Weights of a small transformer language model.
Size: 17 layers, width 192, MLP 768 GELU, vocabulary 2058, 9.2M parameters.
Training: a variant of Muon for these matrices, 210M tokens.
MLP neurons of a small language model. Each row is named by its layer, matrix (up: input weights) and neuron, and shows model dimensions 0-95. Each number is 128 + 32 x the weight over its row's rms, rounded and kept within 0 to 255.
After each neuron's rows, "fires on" lists the tokens most often at its 100 highest values on Wikipedia text that the model never trained on.

L2.up168 [114 150 115 135 144 131  86  93 156 173 105 162 166 198 116 186  87 135 116 106  70 128 120 131  94 129 112 124 135  94 113 112 101 126 121  77 214 139 165  82 125 137 122  86 155 164 114 161  93 108  70  93  97 140 106 104  89 102 120 103 114  92 157 153 135 155 162  92  92 162 141 135 148 175  79 175 134 160 103 172  77 118  86 154 101 144  99 143 140  74 123 128 172 147 146 116]
fires on: "e", "ok", "j", "s", "fl", "ond"

L2.up536 [ 49 120 141 180 126 142 114  53  93 203 113 139 133 192 133 124  58 113  85 108 151 120 163  99 166  16 114 156 128 137 125 154  99 129 165 139 132 142 149 149 158 119 126 114 107  89 133  75 137 103 155 162  99 127 156 165 133 147 189 167 156 105  97  91 100 106 113 134 157 131 159 148 136 161 124 109 188  80  94 121  98 132  90 106 168 131 134  97 192 137 113 145  99 163 117 148]
fires on: " I", "I", "one", "ou", " we", "ans"

L12.up361 [124 134 111  93 146 108 109 145 116 182 147  85 145 106 113  82 165 123 113 146 129 128 179 201 194 131 104 126 133 155 105 108 117 123 162 129 120 153 147 148 110 113  84 108 178 155 188 102 123 156 179 136  89 121 161 131  84 127 107 143 118 114 202 119  94 121 164 145  66 111 126 205 133 126 157 144 158 142  83 123 148 145 142  96 151 147 126 130 142 160 133 190 100 165 149 132]
fires on: " d", " par", "d", "et", "ing", "id"

L9.up700 [120 172 127  58  71 146 118 136 164 119 195 108 121 124 103  91 142 151 131 164 185 158 156 194 182 117  70 150 164 147 108 100 134 116 178 103  99  86 160 119 194 134 113  73 132 138 140  81 131 163 108  96 112 172 100 136  88 129 114 113 193 133 184  76 108 132  67  84  89  93 164 148  91 154 104 149  95 111 111 113 102 141 159 189  97 144 105  79 153 119 141 140 130 152 137  49]
fires on: "ing", "-"

L9.up508 [177 140 180 108  66  90  97 102 104 154 153 127 108 166 135  83 173 144  88 157 184 194 145 147 141 144 201 100 178  51  85 106 108 104 108 118 103 169 100 104 109  80 144 118 158 106 109 124 165 104 142  45  97 160  92 138 128 134 150 107 193 124 115 123  76 125  93  90  95 143  96 184 161 136  98  99  82 136 143  53 124 114 178 194 123 124 142  93 172 139 145  77 123 115  94 114]
fires on: " |", "-", " to", "ou"

L3.up157 [113 106 119 154  41 219 127 135 111 156 135 174  90 143 126 128 108 177 108 146  96 133  92 108 141 146 106 100 148 198 110 181 109 118 102  89 119  53 142 154 171 124 100 156 117 130 141  91 132 167 136 138  71 149  86 161 158  96 150 115 106 150 141 114  90 190 130 147 129 138 131 135 134 208  18 147 162 138 148  70 156  83 131 237 110  72  69  85 186 139 131 181 119  97  93 130]
fires on: "ose", "al", "ay", "ed", "ow", "ade"

L2.up270 [144 142 125 163  97 117 129 102  98  96 149 137  81 110 112 149 134 119 120 133 160 164 103  89 110 161 133 190 154 134 108 111 112  85 168  49  79 138 103 181 153 120 171 116 103 130  97  96 157 214 189 156 223 165 169 120 150 100 144  94  82 101 124 118 139 188 168 109 160  77 103 113 105 116 171  70 170 140 139 113 108  87 175 152 105  92 120 111 124 135 204  94 123 165  67 107]
fires on: "ian", "ir", " English", "rench", "ese"

L12.up734 [ 95  94  98  95 141 139 133 210 118 141 123 150 147 137 128 137 134  46 109  80 147 132 123 111 152 115 157 141 112 151 136 155 156 198 106 104 132 113 103 118 127  93 114  92 152 141  80 124 157 173 140 127 147 109 120 109 113 189 135 143 117 160 112  93 152 143  87 152 104 176  83 149 126 169 135  74 164 110  57 159 184  98 140 178 142 144 148 109 162 142 135  73 123 130 130 159]
fires on: " ", "'", "h", "\""

L13.up669 [134 158  73 155 124 121 122 125 137 117 150 120 220 110 125 126 115 140 151  56 106 142 140 114  82  93  99  88 108 181  92 151 136 188  79 105 100 143 156 166 115 152 143 137 160 167 141 149 151 161 156 137 184 132  87 134  67 119 205 110 126 133  93 186 154  97 132 119 144 197 122 113 148  72 139 103 195 183  90 136 110 139 175  76 183  96 159  75 120 104 150 108 140  69 109  54]
fires on: " l", " ex", "r", "i", " L", " |"

L8.up3 [148 158 126  97  71 118 105 153 119 194 157 151 116  96 123 146  80 104 116 133 175 114 125 214 105 151 134 134 152  93 112 105 130  53 194  89 156 107 141 146 139  58 138 173 100 126 147  54 116 146 139 125  83 120 133 134 122  69 120 131 158 157 129 140  96 150 128 162 186 106 132 168 125 122 125 163 127 142 152 121 118 136 180 218  73 153 123  94 122 127 140 122 172  98 117  84]
fires on: "ab", "-", "ical", "/", "ural"

L7.up714 [ 83 129 155 111 116 127 126 146 127  91 117 106 144 134 130  66 116 121 175 129  45 120 147 132 148 136 133  72 143 147 128 163  97  93  91  93 133  93 144 111 152 103 154  86 137 146 102 153 125  86 153 101  80 169 155  89 143 131 118 122  39  60 133 148 118 184 165 180 126 146 117 140 215  95 114 118 166 168 137  85 149 117  75  94 168 168  78 174 142 111 105 149 180  84 145  98]
fires on: "z", "h", "ow", "ou", "at", "am"

L3.up283 [129 115 172 113 135 240 125 152  51 154 105 119  98 139 174  95 157 137 132 125 145 127  94  80 159 137 117  98 100 128 132 125  91 116 146 104 112 173 131 116 137 112 125 135 118 111 195 178 167 132  73 139 116 100 150 108 147 121 107 121 114 116 142 122  85 105 103 185 105 147 109 114 193 116 141  90 122 138  88 102 120 178 140 122 172 162 167  90 179  74 154 135 165 155 128 157]
fires on: "g", "he", "or", "d", "anc", "and"

L8.up492 [115 129  96 205 137 103 176 201 116 159  94 196 162 207 110 175 119  77 104 101 105 107 193 165 123  86 152 101 122 163 164 105 163  93 111 137 153 132 140 179 179 126 154 145 123 165 111 151 135  80  80 169 130 110 114 175 137 115  88  84 130 160 113  85 150 143  81 136 153 103 182 132 134 131  92 133 183 124 141  84 139 103 128 108 168 122 105  84 107 168  91  52  90 106  78 117]
fires on: "ly", "ed", "le", "ted", " also"

L9.up72 [122  91 144 133 171 103 142 145 155 129 124 183 146 150 107 138  71  79 164 127 144 156 112 144 118  89 114 106 155 119 205 204 122 107 126  94 146 119 123 118 113  75 102 158 146 113 125  68 124 105 165 110  99  95 141 137 109 141 144  99 171  80 112 163 119  65 158 159 126 146 100 145 133 157  91 151 103 115 112 142  83 157  84 132 162 121 122 118 177  98 116 102 100 108  86 143]
fires on: " and", " or", " E", "-", " un", " out"

L3.up399 [114 136 132 145 142 132 135 156 106 156 131 147 174 173 153 116 125 156  86  78 126 106 125 158 144 120 125  86  66 129 155 137  99 128 167  84 199 166 136 101 161 152 143 117 113 173  97  90 123 119 143 141 158 118  88 106  87  85 102 108 147 138 161 115 171 121  84 129 141 115 190 104  21 139 132 156 161 120 124 151 118 140 106 133 101 104 142  84 147 210 123 106 142 138  80 126]
fires on: "elf", " been", "ely", "ly", "en", "ed"

L3.up94 [141 140 159 121  66 143 182 127 112  36 146 168 159 181  84 149 140 127 105 149  93 125 142 165 109 134 123 119 101 170 134 153 109 124  77  84 137 145 119 159  85 147 137  76 177 170 179 149 141  65 144 170 157 156 145  76 125 138 126 138 104 139 133 115  92 133  75  97  96 138  82 100 147 147 124 179 174  86 198  69 110 166 130 106 103 114  73 121 126 112 131 180 126 138 143  61]
fires on: "em", "is", "ed", "ist", "t", " Phil"

L5.up374 [162 109 155 160  59 110  75 104  93 170 103  93  76 125  96 154  96 151 114 156 130 182  78 159 167 113 125 144 142 164 136 118 161 187 161 102  74 126 134 163 129 129 206 141 102 129  91 112 128 111  64 165 154  64  94  86 156  96 185  95 102 132 128 123 139 151 109 141 212 106 169 104 110 124 116 146 165  98 103 162 163 109  95 144  92 137 123  86 138 160 187 125  64 147 128 159]
fires on: "ach", "y", "est", "ly", "et", "er"

L3.up460 [135  90 125 139 175 158 163 110 110  65 159 124 154  91 110 154  94 109 162 122 132 106 106 172 169 152 108 184 124 162 150 118 123 166 100 180  92 159 167 133  97 118 110 142 131 155 238 151 141  68  90 132 158 119 160  79 142 130  93 194 149 132 114 135  99 132 132 110 138 172 140  90 141 147  95  91 129 110 134  56  91 119  74 123 129 114 145 129 128 156 169 129 151 133  70  83]
fires on: " cl", "ect", "ut", " since", " born", "t"

L5.up447 [111 131  64 171 102 101 105 171 134 143  98 138 139 127  94 152  62 172 117 148 114 156  90  93 129  80  90 124 124 111 138 143 132 106 139 163 153 138 126 165 112 131  51 161 142 148 104 112  99 164 116 160 144 155 125 168 142 113 118  83  80 122 119 188  96 126 147 156 135 100 150 181  95 114 117 124  75 181 116  82 151 112 132 147 111 127 119 137  80 113 116 149  94 116  96 129]
fires on: "ic", "es", "q", "otes", "ol", "uc"

L14.up479 [144 111  74  85 112 145 191 123 149 113 115 172 145 113 180  65  70 139 147 157 120 109  93 162 190 182 150 156 105 137  50 114 119 131 133 100  98 151 187 127 221 144 104 125 107 163 158 131 114 111 200 117  38 143 149 128  92 131 142 130 159 147 196 146 152 105 155 121 132 110 131 169 157  86 115 123 125 123 173 155 104 123 175 111  79 124  90 123 101 139 141 157 132 130 149 128]
fires on: " E", " R", " K", " H", " M", " d"

L12.up759 [140 141 112 143 117 113 118  79 109 108 156 165 137  68  80  94 162 129 103 126 101 140 139 142  99 136 124 108 128  80 132 156  87  84 121 123 138 173 138  75  85 156 118  69 127 176 202 110 101 179 147 171 147 145 157 211 128 165 143 146 121 137 125 119 118 150 136 152 156 159  65 129 158 112 157 119 124  48 114 152 150 115 157 112 133 155 173 141 202 135 139 140 118 115 112 157]
fires on: "pl", "ol", " pl", "1", "im"

L2.up71 [147 132 125  94 124 115 162 141 158 148  99 115 132 155 150 132 142 132 178 102 133 180  89 135 177 127 134 104 167 132 137 165  94 148 166  75 105 110 139 161 123 117 124 185 135  98 188 200 121 131  94 115 130 165 164  78 147  92  34  99 153 145 138 136 121 129  91 145 105 102  95 183 186 110  84 115 160  80 108  78 196 131 126 164 138 138 122 133 126 120 121 160 140 129 184  95]
fires on: "en", "d", "in", "and", "ad", "ed"

L11.up638 [ 97  89 123 112 132 112 161  92 154 182  83  88 168  82  94 186 135 124 123  80 104  88  72 110 184 156 190 160 110 138 175 132 137 143 204 102 185 182 127 147 130 195 142 109 135 122 104 144 102 138  90 106 158 120  49 123 142 138 122 161 130 114 124 158 101  92 135  76  96  89 173 160 130 147 107 109  93  94  61  90 144 107 122  95 136 114 140 143  98 135  99 106 160 137 155  92]
fires on: " comp", " exp", " Comp", "pl", "f", "p"

L13.up633 [139 114 151 168  97 150 165 159 186 145 129 161  97 115  49 122  44 130 117  85 119 104 112 135 178 164 155 152 164 102 116 170 170 100 141 120 210 140  95 101  77 129 131 189 144 166 186 136 104 136 112 130 142 100 106  33 139 190 141  86 196  87 114 121  94 103 193 173  95 106  95 108 178 149 112 181 102  94 119  78 142  77 122 149 123 118 138 151 153 156 135 145 139 135  73 127]
fires on: " j", " col", " e", " of", "o", " Col"

L5.up280 [112  95 124 110 116  99 146 132 198 120 176 128 114 121 131 188 161 104 142 142 122 156 148 143 145 130 111 112  75 121 138 174 124 130 187  43 135 165 108  90 239 121 146 125 119 156 183 142 160 175 130 140 155  79  96 147 152 161  51  59 174  89 138  69 167  83 151 127 118 160  94 178 152 134 146  95 143 124  97 183 139 129 133 141 101 131 124 165 110 106  71 118 140 114  62 154]
fires on: " is", ")", " =", " (", " was", "-"

L13.up747 [206 149  97 108 172  83 137 129 118 152 146 114 129 157  92 176 101 109 167  91  46 114 127  59 133 142  81 133 116 173  99 105 163 149 165  88 103 124 134 132 153 103 161 132 167 112 122 130 122  85 185  47  78 165 123 130 119 104 105 140 130  91 138 166 114 115 101 125  85 129  92 173 130 104 184 124 165  87 155 131 181 117  59 158 151 134 128 174  94 177  88 130 157 122 113 133]
fires on: " of", "et", "ic", "ac", " in", " ad"

L7.up494 [ 88  77 114 110 139 113 106 155 110 103 156 167 171 134 122 188 143 104  85 123 106 152 117 148 131 168 101 128 114  56 109 152 125 129 110 115 106 118 126 124 151 115 119  90 145 122 104 112 117 166 173 120 116  91 118 112 136 123  98  78 119 161  97  78 177  76 140 116 118 104 109 152 101 147 115 150 144 120  85 155 137 160 137 100  45 111  33 128 129 149  48 144 155  58 154 139]
fires on: " is", "art", "/", " was", "os"

L2.up686 [ 93 204  54 176 114 152 159 122 114 146 127 107 117 145  95 156 117 103  62 154 156 190 145  96 138  72 120 114  94 160  87  85 129 105  99  72 159 153 147 129 106 105  34 127  75 140  78 124 136 121 130 110 130 166 176 112 110 143 117 161 138 108 138 153  88 106 152 166 109 143 140 164 202 133 125 104 153 174  54  95 124 137 102  93 153  93 183 154  90 122  85 130 160 138 137 178]
fires on: "ain", "ine", "p", "m", "b", "ains"

L3.up18 [ 77 130 134 149 149 169 121 123 168 199  96 111 135 155  73 176 168 117 137 180 117  74 122 142 133  81 127 136 194  99 120 153  62 110 126 143 109 139 164 176 148 115 133 109 110 119 119  44 190  81 140 130  63 136 121 168 104 127 107 142 122 139  79 121  54 134 110 124 201 147 119 108 150 154 152 149 140 117 132 155 105 108  60 160 173  95 108 157 152 155 146 181 100 127  91 117]
fires on: "ou", " II", " $", "I"

L13.up315 [125 105 130 222 101 147 111 111 138 128 113 135 103 181 129 155 133 153  96  83  90  98 114 141 129 162 136 194 130 131 143 150 158 136 148  74 105 165 125 123  95 117 136 139 107 139 138 106 153 136  99 156 198  92 122 151 150  92  85 142 123  92  81 101 116 146 180 150  95  90 137 154 155  80 148 175 164  85  94 107 149 114 164 234  66 135 138 104 100 149 135  86  75 110 102 163]
fires on: "ly", " On", "er", "on", " on", "On"

L13.up571 [138 173 128 115 115  93 126  97 155  78 199 141 181 105 113  98 120 165  65 148 162 118 184 112 137 137 143 130 119 113  78 102  63 122 160  83 197 160 123 124  91  92 158  64 115 109 134 135 113 154 159 110  83 146 112 164 121 181 126 154 131 150 107 171 139 231 116 110 125 112 114 117 176 121 144 144 147  81 139  87 178 117  92  91 148 127 117  81 123 157 144 141 166 156 101 168]
fires on: " b", "b", "le", "pl", "re", " pl"

L7.up288 [187  92 109 134 133 143 118 149  81 137  74  81 111 145 105  94 130  90 118  84 207 127 180 105 134 165  83 126 144 184  89 108 150 125 146 152  95 110  78  81 126 136 136 135 161 140 185  75 137 102 138 140 100 135 150 147 113 124 130  83 105 114 131 134 237 120 110 192 145 149 101  91 148 113 150 127 186  90 142 117 107 119 162 107 104 114 181  80 127 133  67 132 119 152 216 122]
fires on: "c", "in", "om", "l", "d", "id"

L9.up601 [150 138 116 111 131 119 161 113 100 126  99 182 144 149 125  90 128 132  73 116 132 106 198  99 187 117 177 147  93 149 148 100 135 110 133 116 102 130 156 121 145 151 195 107 151  94 118 101 124 138 115 205 100  94 132 174 129 186 125  91 223 140 109 102  91  91  83  96 168  76 153 139 137  95 155 146 128 101 153  86  57 127 163 141 144 147 127 124  66 143  85  79  72 145  71 159]
fires on: "ing", "p", "t", "es", "ped", "ly"

L5.up755 [ 86 130  89 159 151 125 166 131  88  88 139 175 138 181 163 127 107 138 109 148  80 156 164 135 153 139 157 128 177 136 120 175 137 177 177 126 164 126 114 123 122 105  95 165 100 170 134  67 134  95  96 132 131 163  96 142 122 140 144 127  54 189 161  98  81 142 175 142  99 132 103 146 184  84 139 113 121 110 147  94 125  66 150  72 107 126 169 147  99 117 110 125 169 150  93  77]
fires on: "im", "ed", "iv", " known", "ail", "om"

L2.up395 [129  62 114 102 135 155 100 159 122 137 129 129  64 170  96  97 160  96  46  85 159 159 186 173 119 144 109  58 187  78 139 122 135 137  75 113 165  97 109 101  89 138 143 173 140 168 115 176  82  93 106 138 109 101 211 157 137 105 176 111 148 154 151 151  78 144 139 115 170 132 102 189 153 128 107 173 152 124 117 120 120 145 156  64 110 152 124 135  99 150  82 109  97 131 171 109]
fires on: "9", "or", "itle"

L9.up260 [128 122 127 105 159  83 123 121 132  71 168 144 148 127 113 129 109 128  90 111  91 136 105 129 193 142 148 134 147 130  98  95 153 139 168  94 187 138 124  63 136  33 123 142 125 192 101  85 145 161  87 182 157 157 112 169 161 135 156  72 134 155 101 100  86 122 149 164 138 101  49 179 138 152 168 109  82 121 170 114 151  80 139 123 136 123 180 115 134 133 105 151  85  94 149 117]
fires on: "ro", "el", "et", "ed", "osed", "ail"

L11.up54 [103 175 149 116 192  93 114 150 181 106 108  84 169 123 138  60 106 117 127 156 108 137  74 127 118 122 137  77 154 108 106  88 179 115 126 162 114 119 135 148  72 103 129 121 195  98  78 136 127 116 163  87 126 119  95 137 106 148 154  46  99 110 101 139 138 134  90 124 119 140 150  96 143 130 115 115 113 130 110 167 107  91 147 146 117 135 106 151 129  52 115  68 152 143 150 120]
fires on: "ri", "i", " the", "us", "em", "ia"

L14.up292 [162 121 164 105  95 158 148 102 139 166 114 105 176 102  99 169 148 121  96 118 140  74 165  99 125 143 188 135 144 187 137 118  96 126 109 127 107 196 136 122 165 143 112 117 122 155 150  85 131  99 108 102 154 100 113  76 108 158  85 177 177  94 113 176 144  98 101 101 140 148 104 137 113  92 128 114 104 125 140 104 159  75 124 123 153 147 128 138 140 123 170  91 201 121 150  83]
fires on: " comp", "F", " def", " f", "p"

L9.up45 [115 186 111  62 123  63 117 127 184  96 129 130  80 114 167 131 122 151 201 142  93  77 172 123 132 106 139 139 106 154  43 143 158 170 181 147  95 122 132 139 122 145 114 134 121 156  70 132 149  90 138  96  85 140  88 137 161 112 203 116 135 105 177  65 138  91 101  87  76  89  69 173 101 146 115 136  93 119 112 147 134 117 168 178 149 189 118  93 130 116 121  92 197 170 148  94]
fires on: "l", "orth", "ated", "ing", "ed", "outh"

L5.up509 [116 130 199 109 130 106 160 150 159 112 112 167 127 150 111 132 100 136 148 116 100 125 125 116 115 118 128 140 124 128 151 141 134  90 153  93 113 111 151 122 152 141 130  93 163 117 154 135 131 164 163 137  84 115 142 138 120 137 141 165 155  90 146 133 148 158 134 146  90 143 133 168 108 117  94  71 167 110 113 206 122 169 161 165  89 119 133 131 111  75 119  70  41 136 135 157]
fires on: " un", "and", "al", "er", "on", " Cal"

L2.up506 [160 131 155 101 106 151  73 104  85 146 178 150 117 126 149 131  63 123 110 176 170 139 106 127 131 112 107 106  72 125 129 135  99 127  87 146  90 114 137 139 151 106 130  79 133 118 157  91  84 191 172 143 131  53  83 172 168  72 111 126  95 141 120 139 122 147 111 175 105 124 115 144  62 160  68 121 105  93  69 116 140 151 178 157 151 110 108 138 139 154 149  78 122 149  30 197]
fires on: "al", "ary", "ash", "ay", "als", " Sh"

L3.up561 [ 62 182 124 133 146  84  99 137 132 135 133 191  99  52  90 135 132 139 196 113  76  87 157 134 144 135 138  82 126 164 106 126 112 154  87 128 125 108 117 137 126 130 105 161 147 155 125 139 104  85 155  99 107 142  99 165 159 126 139 229  69 158  98 175 117 143 115 118 109 117  99 225 155 108  91 141 181 148 154 156 179  80  80 130 132 116 102 127 114 141 107  95 118 113 144  71]
fires on: "at", "i", "ot", "ad", "h", "ist"

L11.up377 [144  98 157 137  74 129 171 192 125 123  96 114 146 134 131 123 123 130 115 156 141 183 181 144 127  64 134  79 207  65 124 108 107  75  87 144 116 162 144  63 117 165  81 168  89 108 111 144 101  36 138 155  97 108 188 141 164 167 128  96  96 130 107  94 113 110 154  57 156 128 195 202 141  85  97 171  99 116 147  81 137 176 144 124 103  92 151 140 151 173 140  90  59 115 178 111]
fires on: "v", "S", "er", "on", "or", "D"

L9.up71 [101  89 129  78 150  86  65 159  93 134  95 156 167 132 144  71 164 137 146 110 169  72 141 118 167 143 163 113 143 130 160  77 138  95 145  93  96 111 141 140 112 160 174 119 119 110 137 121 142 153 139 181  94  98 123 175 150  87 171  99 120  64 132 134  77 124 111 144  91 112 121 105 109 135 137 113 123 122 165 112  90 100 145 130  97  87 126 117 145  90 165 102 121 157 124 148]
fires on: "t", "ir", "ly", "per", "ure", "or"

L11.up342 [210  71  78 156 112 151 174 137 112 165 112  67 146 124  75 147  91 113  97 141 133 111 138 133 164 187 111 191 143 144 114 135 107  88 142 142 104 162 136 132 136 126 117 137  77 155 145 154 100 147 113 142  57 152 133  80 118 138  86 126 214 163 117 172 177 138 104 118 127 136 171 118 138  79 147  87 153 131 145 183 117 135 118 139 143 149 155 148 157 134 138 177 131 153 183 183]
fires on: " d", "d", " D"

L2.up723 [124 127 114 125 146 111  75  88 146 123 143  62 154 108 142 127  94 156 183 133 148  79 103  95  96 124 118 111 144 154 140 111 105  94 137 171 155  73 124 130  98 165 165 164 145 125  98 138 115  37 142 147 151  89 124 144 106 117 160 110 111 142 124  96  96 132 163 155 147  66 134  96 119 115 138 165 129 148 148 135 122 116  80  91 152 111 142 127 161 138 186  58 160 130 142 102]
fires on: "L", "h", "l", "ad", "st"

L9.up173 [148 151 143 188 131 147 164  89 161  92 128 150 192 126 108 171 140  68 171 118 118 130  74 132 102 107 150 121 121 167 148 108  76 166  69 173 150  94 148  73  92 121  68 122 141 137 135 150 157 110 113 102 135  72 140 113 159 179  95 128 127 152 111 134  75 137 164  48 150 168 157 120 131 137 117 105 116 140 175 175  92  63 149 175 146 178  99 162 123 117 133 161  94 151 108 106]
fires on: " of", "'", "ing", "t", "ut", " following"

L8.up508 [136 118  79 133 150 211  77 153 152 142 157 150 148 111  98 134 122 110  71  83 124  83  74 102 103 177  95  94 173 148 167 189 129 166 152  91 104 136 134 110 129 107 126 112 141 140  87  64 136 132 130 130 133  86 169  95 112 156 123 145  80 131 184 125 126 101 185 111 188 182 108 112 167 123 128  64 125 124 121 134 164  67 136 105 128 233 193 127 153 147 137 136 144 137 161 165]
fires on: ",", "\n", ")", "'", ".", "\""

L9.up661 [169 161  63 126 195 126 119 113 134 166 109  80 105 126 115 149  35 137 195  95  50 111 135 112 118 128 204 121  92 149 141 147 198 125 171 174 141 148 136 109 106 129 169 112 161 194 145 143 131 127 117  88 134 119 193  77 141 137 130 159 177  64 145 146  84 155 148  71 132 123  91 119 168  31 135  96 173 156 181 163 105 112 131 113  90 120 146 101 101 138  72 169 114 123 177 139]
fires on: " of", "ed", "i", "iving", "ic", "ave"

L12.up402 [131 168 151 202 176 129 164 111 142 164 120 132 113 130 112 149 126 121 150 151 108 198 112 155  92 151 160  65 125 141 113 106 114 114  62  80 140  98 151 130  87 101 129 149 175 103 150  99 105  56 147 100 112 186 168 134 146 152 118  85 145 164 136 152 137 119 132 130 125 188 123  91 121  95  73 180 138 109  72 153 148 154 108 126 115 100 138 163 160  86  93  59 115 111 120  85]
fires on: "on", "o", "ri", "ric", "i"

L2.up470 [140 136 106 147 120 175 208 217 164  96 138 144 121 106 150 143 122 135  79 164 114 153 169 169 126 125 127 137 125 142 107 108 153 135  89  69 137 143 163 125 110  82  99 123 132 149 138 150 115 119 110 124 135 197 158 157 135 131 165 102  98 120  89  92  68 138  94  78 112 167  26  86 170  92 101 194 101  95 167 129 171  98 154 146  54  89 126 155 122 147 118 153 170 162 132  60]
fires on: "ed", "ax", "ee", "em", "ite", "iam"

L7.up582 [175 116 203 133 129 123 109 182 120 150 175 155 192 156 142 183 146 134 147  69  70 122 171 115 129 154  85  82 136 177 105 106  98 184 135 159 122 100 128  95 129  69 151 132 167 112 128 134 109 101 141 148 153  48 120 100 136 156  84 142  90 149 146  93 177 142 130 110 111 114  67 153  98 110 104 108 167 185 190 130 125  65 154 162 117 159 151 123 129 138 123 175 154  74 113 122]
fires on: "ad", "id", "ac", " stat", "e", "at"

L2.up449 [110 107  67 161 126 120 122 154 165 139  79 143 158 162 121 111 127 116 137 136  75 146  79 162 197 181 139  94 167 140 170 118 108 117 120  61 190 141  89 119  92  95 110 130 113 128 140 115 108 140 124 110  61  96 151 146 128 141 139 116 186  95  76  86 133 135 198  96 128 145 118 140 167 151 113 163 168 109 142 159  98  93 114 128 107 117 101 116 142 131 114 129 144 110 135 125]
fires on: " e", " E", "e"

L5.up471 [106 125  95 143 159  93 144 135 113 135 157 133 117 145 140 105 102 125 100  79  62 129 111 152 102 144 159 131 117 142 109 198  71 147  95 100 121 153 132  83 135 134 155 152 179 147 175 166 146 130  99 134 136 122 117 151 173 105 177 169 107 123 114 128 165 125 119 153 164  73 101 173 175  79 114 157 154 107 105 110 172 130 145 125 155 157 124 128 148 180  84 133  76  74 173  97]
fires on: "iss", "ary", "b", "v", "ist", "h"

L2.up396 [105 149  91 144  89 119 106  86 182 142  92 145 144 142  97 123 147 116  75  45 141 160 130 146 130 104 128 101  99 161 122  79 122 136  62 117 191 116 144 141 123 143 183 139 132 150 176 162  75 168  69  95 149 158 159  75 147  96 128 147 116 105 139 136 152 170 129 110  95 102  59 189 215 120  95 161 178 163 143  86 161 114  72 118 168  96 125 146  90 166  80 152 145 142 140  79]
fires on: "\n", "eng", "ine", "b", "ial"

L14.up767 [139  69 148 160 130  99 113  89 132 173  79  84  96 104 146 122 126 103 148  91  88  61  92 127 170 176 105 119 120 160 126 136 184  99 119  71 143 142 120  69 166 145 137 104 128 137 126 110 163 103  86  92 119 171  91 190 116 122  89  51 104 123  99 133 161 102 126 188 127  49 122 140 107 126 137 125 112 145 152 164 149 150  87 133 164 149 139 126  95  60 140 119  97  93 145 154]
fires on: " |", " def", " with", " only", " it", " is"

L5.up702 [122 181 193 156 125 140 155  87 107 112 197 133 178 145 205 121 137 112 140 127 149 117 164 158 121 168 125 113 137  96 122  81 106 136 154  96 189  43 118 122 166 146 135 153 198 119 128 131 131 173  59  91 156 180 142 142 109 152 118  99 139 156 141  69  76 150  87 116 130 163 120 113 120 166 107 162  91 137 109 113  79 172 163 142 121 153  90  79 126 117 143  92  87  98 114  43]
fires on: "ing", "s", " art", "es", "t", "aking"

L9.up448 [132 103 124 148 101 141 134 173 185 116 138 128 184 178  99 113  99 192 155 133  89 128 150 142  96 118  94 128 154  87 151 203 104 104 115 103 124 144 132 169 149 134 121  87 126  84 153 155 117 212 156 136  77 130 138 177 144 218 118 127 165 116  74 142  98 179 108 101  83 185 101 183 155  96  80 177 119 183 122 150 130  74 107 153 120 125  62 152 160 148  95 109 149 146 196 142]
fires on: "u", "al", "ev", "e", "ff"

L3.up610 [111 123  58 143  84 106 140 128 119 169 180 123 117 150 161 126  95  98 167 143 155 149  68 146 124 135 123 170 151 139 131 116 157 100 137 124 113 143 151 162 129 110 104 107  74  88 133 112 123 157 147 145 171 121 181 105 202 139 103  63 110 130 113 125 168 127 126 156 137  96 193 137 126 131  79 157 140 138 164 142 145 142 186 167 134 159 124  93 105  96  99  98 116 162 112 129]
fires on: " German", "ese", "rench", "e", " British", " English"